MLP neurons of a small language model. Each row is named by its layer, matrix (gate and up: input weights; down: output weights) and neuron, and shows model dimensions 0-95. Each number is 128 + 32 x the weight over its row's rms, rounded and kept within 0 to 255. Numbers have three digits each. A neuron's up and down rows have the sign that makes its largest values positive.
After each neuron's rows, "fires on" lists the tokens most often at its 100 highest values on Wikipedia text that the model never trained on; "fires in" lists the words (lower case) most often at its 100 highest values on Wikipedia text that the model never trained on. A number after a token or word is its count.

L4.gate225:063138087147185140146152118101144111097084180144094073153133120122190133159123130133086055082088172129119085096158141124086140078079228137120145147140129095138122082080144110120126172115141124126146149117126167018121151152149108127127097130131174111160140107117066146055150088145122115113
L4.up225:153172137125180066119112200132113110162107197146140082106144138143175102103124182107141155100114149120131140096167108105095064185135180120202130117124101125117172137198107117147172110145063139082133155153145180098178134127071158140141146134089192118113141142147186128076107114165144103148
L4.down225:138186182129105072059164099134094154108156103098124162199143141083150088133137117084096172131100107122104102135129149136130116160162158151123125089100165103108125151210169109094121111083126119161125155119129128111117094129106154158095140081084116115115170187127183183177124125127103161173
fires on: " on" 23, " after" 12, " in" 12, " to" 7, " of" 6
fires in: "on" 23, "after" 12, "in" 12, "to" 7, "of" 6

L3.gate263:105103158181147176141108136193163182155111127133204151144159103170158108155142170178062091140135137126078186106105108164160104143119168069148020144085208131081202120107148113100128124066168113142087118078139144183100100093079101206175153082125101181155113158146130126080049116154139169119
L3.up263:158093114166114157146127149143117150120132111107081147124179162154149189154137150091102098159079161092106161147184098084141169167152106143133101188119176142138139141124118111129157070083157073193115078162148145149133142113121164161157163113105078198100092159173065071139109141172178144180
L3.down263:105146177132166116099086109078126128102123171144097209132106113162131130091137123138082122159147125083102127130124068128175124162076145132125121086107114132133118137139139077167070107112116112156100128119150105093183115193145128083146100147100111161104076088107110148086104101130109162186
fires on: " of" 22, " for" 14, " with" 12, " to" 8, " in" 7
fires in: "of" 22, "for" 14, "with" 12, "to" 8, "in" 7, "while" 7

L3.gate539:133133090162120087097123103140129143161096112117114106083109157169142112057168130128166145115122114163109111183139149113154076096108207119142153148132092108107171170160151075125124124110204106129189145084154136134063110132178140125132133139129082087123159130135168155150086095172186123110
L3.up539:079164121130136123117090151064123095119079160129127157107180126145099141131116170145135137117148106120171136042162103109090125196139128154091107183144166162147113126127131112124107170153134177071091108115073117137130155168131101159093134068187144105100155107079076159097184123122148110101
L3.down539:066129149165116097119161123069052160098143129211156141124145103255124115115115124141092148153131111084147138099112160076073071154111147127152183153096099160154158144130124136155078145128166132129142095163074161135136170137108128112147097126114093135119138179113156116156125134178115117066
fires on: " than" 15, " about" 13, " around" 9, " almost" 9, " approximately" 6, " over" 6
fires in: "about" 16, "than" 15, "around" 9, "almost" 9, "approximately" 6, "over" 5

L7.gate388:102155096118139108082112148140137141118130070072081155123119115171120153132116182169130115081175145172125146152156159155127095135131174139117163176099129135111124157159136115099147074111142127168124128133112099118200133129139125138095112167115074093079129122104145094100111089126106176096
L7.up388:079165158173151149181157203096140129140135183046109095203171152141142093156134098088135115119115068069088066114157179179089196169088151107090128120103119132169155120085123105107073098070233074075166107133163135176151114085154140101137126110076106105134074049158148151111054133130124122115
L7.down388:137154122107109101122089106202110136099118110138067171132126164141134096187188099145135183179149136142181155144161144113123141142095114099147131193089125139099081146208133096138145113123119092112068097192155099124144150109139144132096109114148076122074134112157147077119135087149182098113
fires on: " is" 26, " of" 24, " one" 15, " was" 4
fires in: "is" 26, "of" 25, "one" 17, "was" 4

L3.gate777:117183126155123066143130134163119156096067142149153099134047193120088175179117103205138045118147081140111093161170098115150136114080077130091155100070067131142118193098164139093122091123143125133105148063120118102129150119100127104115151168149156109137187119113080199165132133154124179093
L3.up777:156133107137131150133199140059129133090101130167145095168131091124168083137157225122133141142106153144132161138118108226077143166144183113173159177165106091134160176098113125130130132151149095142140080196078128146139072135126079112139171129142205193135171139120114094158125128165186148157
L3.down777:137190143084116161199172206165118097116041156080150143128161081082183091118124206040143149126168132205111154114134157102112138076103128161110148119123127093093188095095099111117158137137199148133128128119140137118164092157164144126136092094137164153182128141106172102135126111178146143135
fires on: " in" 53, "uk" 5
fires in: "in" 52

L4.gate277:131172104135094129127188043128105173167123070121125150129149163052149166115117142098158160105122180150159126148117111081117105074147128123122147174186167119126099063113107052107108093112122105124110119167122144116118066117168132117093080150151083153107132084149022131138150129089097110141
L4.up277:118185052181148066134135110068106139128128167126146129057195156150087102079157116084161118143175133128147141145101145113121158090101167104093146151105132131165151088157091113119145107089101096138148110149104119129095115142106177145146089117132155131185101132097090136098134099134114140082
L4.down277:132129125117076094110114117093068108141081140094148134116110134143121080071154100192124135149137083181104100129086154098103139154114126100140183104102148157169142131134099081058102110158155092113184145209083105110126111134165091056144095134172137185116127147038145159127193128192072140156
fires on: " about" 24, " around" 13, " approximately" 10, " between" 10, " than" 9, " over" 7
fires in: "about" 26, "around" 13, "approximately" 10, "between" 10, "over" 10, "than" 9

L7.gate931:127153163112125161033150148114164115161142185089077123064067133115157117145150088118101118123090174040129183173170205147113148143097119127139133151118121167082138140169104144120166175078217102107102092134120131101148126196146174171128161146138068115179163162140129195107145151163125144099
L7.up931:106174124169144122154144108078140116157130082095117112059101122155118129091103140127079100104126146093151088122115096113115098129128139116178158122148101189194111144069127108091122153134144113121089135091148136115088192092124069122141157150135119112204173112140154095136136095139035102157
L7.down931:140119150140137125110126115142151134127083118108086163125117142133143148086117112140167136093179160116142109155088070076143122159154136165097144107115133075104132133158207053099167145169164061107114083145105108177138137092167093099148132137127127124124160155123146151134131166103139200101
fires on: " can" 28, " be" 19, " is" 9, " to" 9, " also" 6, " and" 6
fires in: "can" 28, "be" 19, "is" 9, "to" 9, "also" 6, "and" 6

L7.gate641:203129073154126074080157107134121145112135125098171114128104160108137125132062119112157093150146048120076154157174128126131112124160110129153086118186089152189135098130096130094177194137151199152112131163145160066130087124086163103110137124165171125188159149200124129079161138126136188106
L7.up641:157173166117086192110127157131166085115144142190141075175113114143138121136153127140141104100127066092101115124125199076055078164142081126101123148166058110096115149110164130163190162127191100122120184132159103098113130090147146106107103121120120147124095155127158056114105167185178129093
L7.down641:170104157150070101163135177075081113138108084129183088135163124124170143106180154192147121107151159135148125156176162112137111074087079079103186131156090128100136154145101139118107127137132104132116206113076159092129138084150065101143111161098098134207137076074163086132080156120144135153
fires on: " in" 98
fires in: "in" 94

L7.gate54:134135156129132138089147150092142102096168137108095143155126159111083101126116139137123140101127159184144131157116116161122072077112158121111119137127126099110111145095188224156148154149058113140098077115141110057149100144141142117119144113089142083103126102148079136138149077169093130101
L7.up54:164081119129129125147183150127145128149094143096071130082072212146115141140112113157132165133164112152066099110073165183136210147059140119119170130108176151168070092084156183164133188123091141182134166154160093160114183130126138074092097123054103112123121146188144177077164148133063066106
L7.down54:166074181188062090131115092125107125131112157133057111166093167182158130101162136135103154159179176103130128109110165135170124164102104131129166161151101144130112104154177119137120127129143111147150073118166122143102163131139135121073068102061100112126105082163162107138145069096146114184
fires on: " a" 50, " is" 20, " was" 6, "A" 5, " A" 4, " are" 4
fires in: "a" 59, "is" 20, "was" 6, "are" 5

L7.gate350:119106134157136114118134133113147118153138122178080120127126142118154164111178142153138091173162192169128125145125168182130056059126129106115136107147133092122114106116161106145135085100160158105159063142111118205128081076120133167053174128119109120106120126059083147185105149146134188086
L7.up350:115193145116084080124132160121142165139138104115102161097123108147138147091119092130081139174141126086128086154110148151148107148094142151142119121133144088144121117133110088206105113162123104110103109154113181169108180128137132152175130156116207131129075144163123151145113122101134180144
L7.down350:140127221155130102065171076104144119122121085081135190159123180118149204152123132141035141179134157135178130108102126103158095090072147121104102129188115172178173162071137145120081119124087131128117172156187185137126130130154096147118106100103186158177119117105133080163121163123140147149
fires on: " to" 61, " a" 8, " of" 4, " on" 4, " before" 4
fires in: "to" 61, "a" 8, "of" 4, "on" 4, "before" 4

L4.gate625:166073135133115096153140119113079128163142156176136090186156104123129049143158122121142158069130160156141095184122099118182095121149141098097153155117165147171110162085125213103135139122125143098124090094145167102142118145103080076190151106172127096067169130129054110160111138099133157133
L4.up625:127114148117104106114121137119113135149172143153126087090133192181140130023146125163083175165219163202140147122141117093147100145081095089109069119113164129178121142146103143085080112120075132120127189175100131088084153067106107165117159107172088138149120094112145141145113053140074129137
L4.down625:090110114144072137151190064129127095196170096108086140134099125132105156115084078141086129144122135099177155099168107141108110162111168132133099152106084116100164227143100151084134114053125052127098147124095127110093120109111117122168150149171090129127140064170136169135067090169150140103
fires on: " the" 30, " a" 25, " an" 10, " of" 10, " and" 4
fires in: "the" 30, "a" 20, "of" 10, "an" 8, "and" 4

L3.gate626:162085148183131148074123129171156169171249153169066125146117171149123175105149211145159158117156143099107143181144166121104102132120111125120160105107117065179137071102144118152128102110097102115062129165137144129114130144124080147131132168136126137119080197151152135114117035123105194171
L3.up626:116162171201087166117128123132144117177125153073131143134144111154104183147122126112113110134093110057140145140147113136126135097150182116129155139113082066088118103084200135134103113113130108129101092146145101105098081085117148168154146096091117183182067137170094088164112095110148127093
L3.down626:118085167141153114176087147113057082110151140153107119137087156130096119225137135199139167131117170132110147130123152125184180137107149140154189068131121177148139149131091125144140125171080138136132106112150128138183087141141138199052135109133157165135107150158082158111160149170117173116
fires on: " of" 18, " L" 14, " to" 10, " Apps" 9, " Time" 6, " a" 5
fires in: "of" 18, "l" 11, "to" 10, "apps" 9, "time" 6, "a" 5

L4.gate682:082143107130080136150115135135136082113126092150138104155122114105094146176106090199095136133158126201193063153093118212174139163162113092163042098112120129093095201116094149113136113094115109164095103123131152103115148112120110087114158125126116090132172135114152153129137123124072120195
L4.up682:138104107139144086153113132087164064160098157135129099168127150087124172149102095148137186137179190153122130122156122151119099117175103107128092171106080155099092162127120158112146084137133129144146154129140138100154138130196151114116161099153115095102120138132083156155141156112088115094
L4.down682:134124116139069152164122133128172058165116130089153116236125131154070170193155116193112166135177105144125087111100075146165107134139184079141081092057124154091057224125158127118125143105148116187074137101159105157135111136090123139147164094153117111139182116127150106098150115116141092134
fires on: " a" 21, " one" 15, " member" 15, " part" 15, " as" 13, " an" 6
fires in: "a" 21, "one" 15, "member" 15, "part" 15, "as" 13, "an" 6

L7.gate29:108022154114181123067111092160130126079141119088084131136093081137086092136108144120117175109127112154118137172116111123112150155159133115147100092129110158138084105121154222123133094103112184121181125075080142120135128146080058158151166163129133047160114160135151108125136155130122093123
L7.up29:161175106154149087180150121148125147116106133157135137130085118136186128114122149142098163188170107093156185119144155154119141122094145168114136158161182135149096129109176141132110184103143110150101123197114119124158161112213105149121137143124093141132144149152108133102165137142113089133
L7.down29:145168183200158146173183108153122150103139142069162109156151115137129143093103181129152167173131164145109132112123120171193137169101128112103177176101153067106118143108188162140161120167174161129121100138103116132110085144175169125109093185131136116096163066127084113120116128074136194173
fires on: " was" 24, " were" 12, " is" 10, " not" 5, " are" 5
fires in: "was" 23, "were" 13, "is" 10, "not" 5, "are" 5

L4.gate1157:083143120146166136092160110120125073093121165085167107205098203133134175147153111193113218166141060152152038088167158131095064117088135174130068125127088150063164144178122125139095150155136130123091079094159115117155207147115192118150148136093150097148129200104073076122151081085164135130
L4.up1157:086113122176126093119153130102108124091140097167089120152114174125111086145145107170114199133112098198097127060202116152079113163105106126118163089109146122108147161151138155097087101138094099091137091138146079175155101126147104112129090144100146101137139124211150045117144125150143153112
L4.down1157:037170132127088058134132123110158060099162142176125129143130147162093142101140109124071185156165103157094099084124129124162141100098101112105103120109118157119143120080155148127136085098105150135168139118120075157111139154112107154177134201135152120136103098131144179095167131071112128126
fires on: " is" 50, " was" 17, " the" 12, " in" 5, "'s" 4
fires in: "is" 50, "was" 17, "the" 12, "in" 5, "s" 4

L3.gate851:118103165094116156113116162145185132120125114111127104130118145149062139128136147144062136103137155088165119178144119149173139099142180136111107103173115112135137072099057087183140133148142207144090180040093115148154137169144091156129135150123189093167151137138054074148173127092057125134
L3.up851:142060141052161151172114120128187095086152151074179148114082155088139147090140146138110144132171180169169133150191095120152146148113077110090118140142101095113118071117137062126097148143142147184102126142075123086128141095083099142104132144166116128152097131099156134156167076115185082152
L3.down851:161197113151156104105155152124165143172120123160102030168143120201117128131119123131125138117164068057144106134101159093130116103112120111119131134140093115124127110121095162114136100109109120136139093158123096126098093120083146086128083098114119170146164210117159088090150145174152176058
fires on: " from" 43, " of" 16, " a" 9, " own" 5, " to" 4
fires in: "from" 44, "of" 16, "a" 9, "own" 5, "to" 4

L3.gate198:147088118146134105048136128103176142094145074140150098155115126160076139098167172140146132117165139106123112141136178119121081177193165118152126096098145155112121101074157112115148114151124124094111121127133071120120119121053076115143138154120122151159126117140077155144178147140110131162
L3.up198:101123106190076108129135148122183151093190135087158086178182071144104113143128117115120131151181108074126189154076061081119094127123157136059106082122096102110124134098127149126148119118126188172082148068156040121086114131054119021133203146136152134141108118185111173162121105154039106134
L3.down198:074142115122081169125122121114181154163161132152102110140113116121142129139149156106139140122114160120137143121140156104068068141119172123140179142185099148125073118146117063116152114031183149140164145200104131129078097126188100177118133084199117122158157107114165131174132115121127178130
fires on: " a" 50, " an" 13, " and" 10, " of" 8
fires in: "a" 50, "an" 13, "and" 10, "of" 8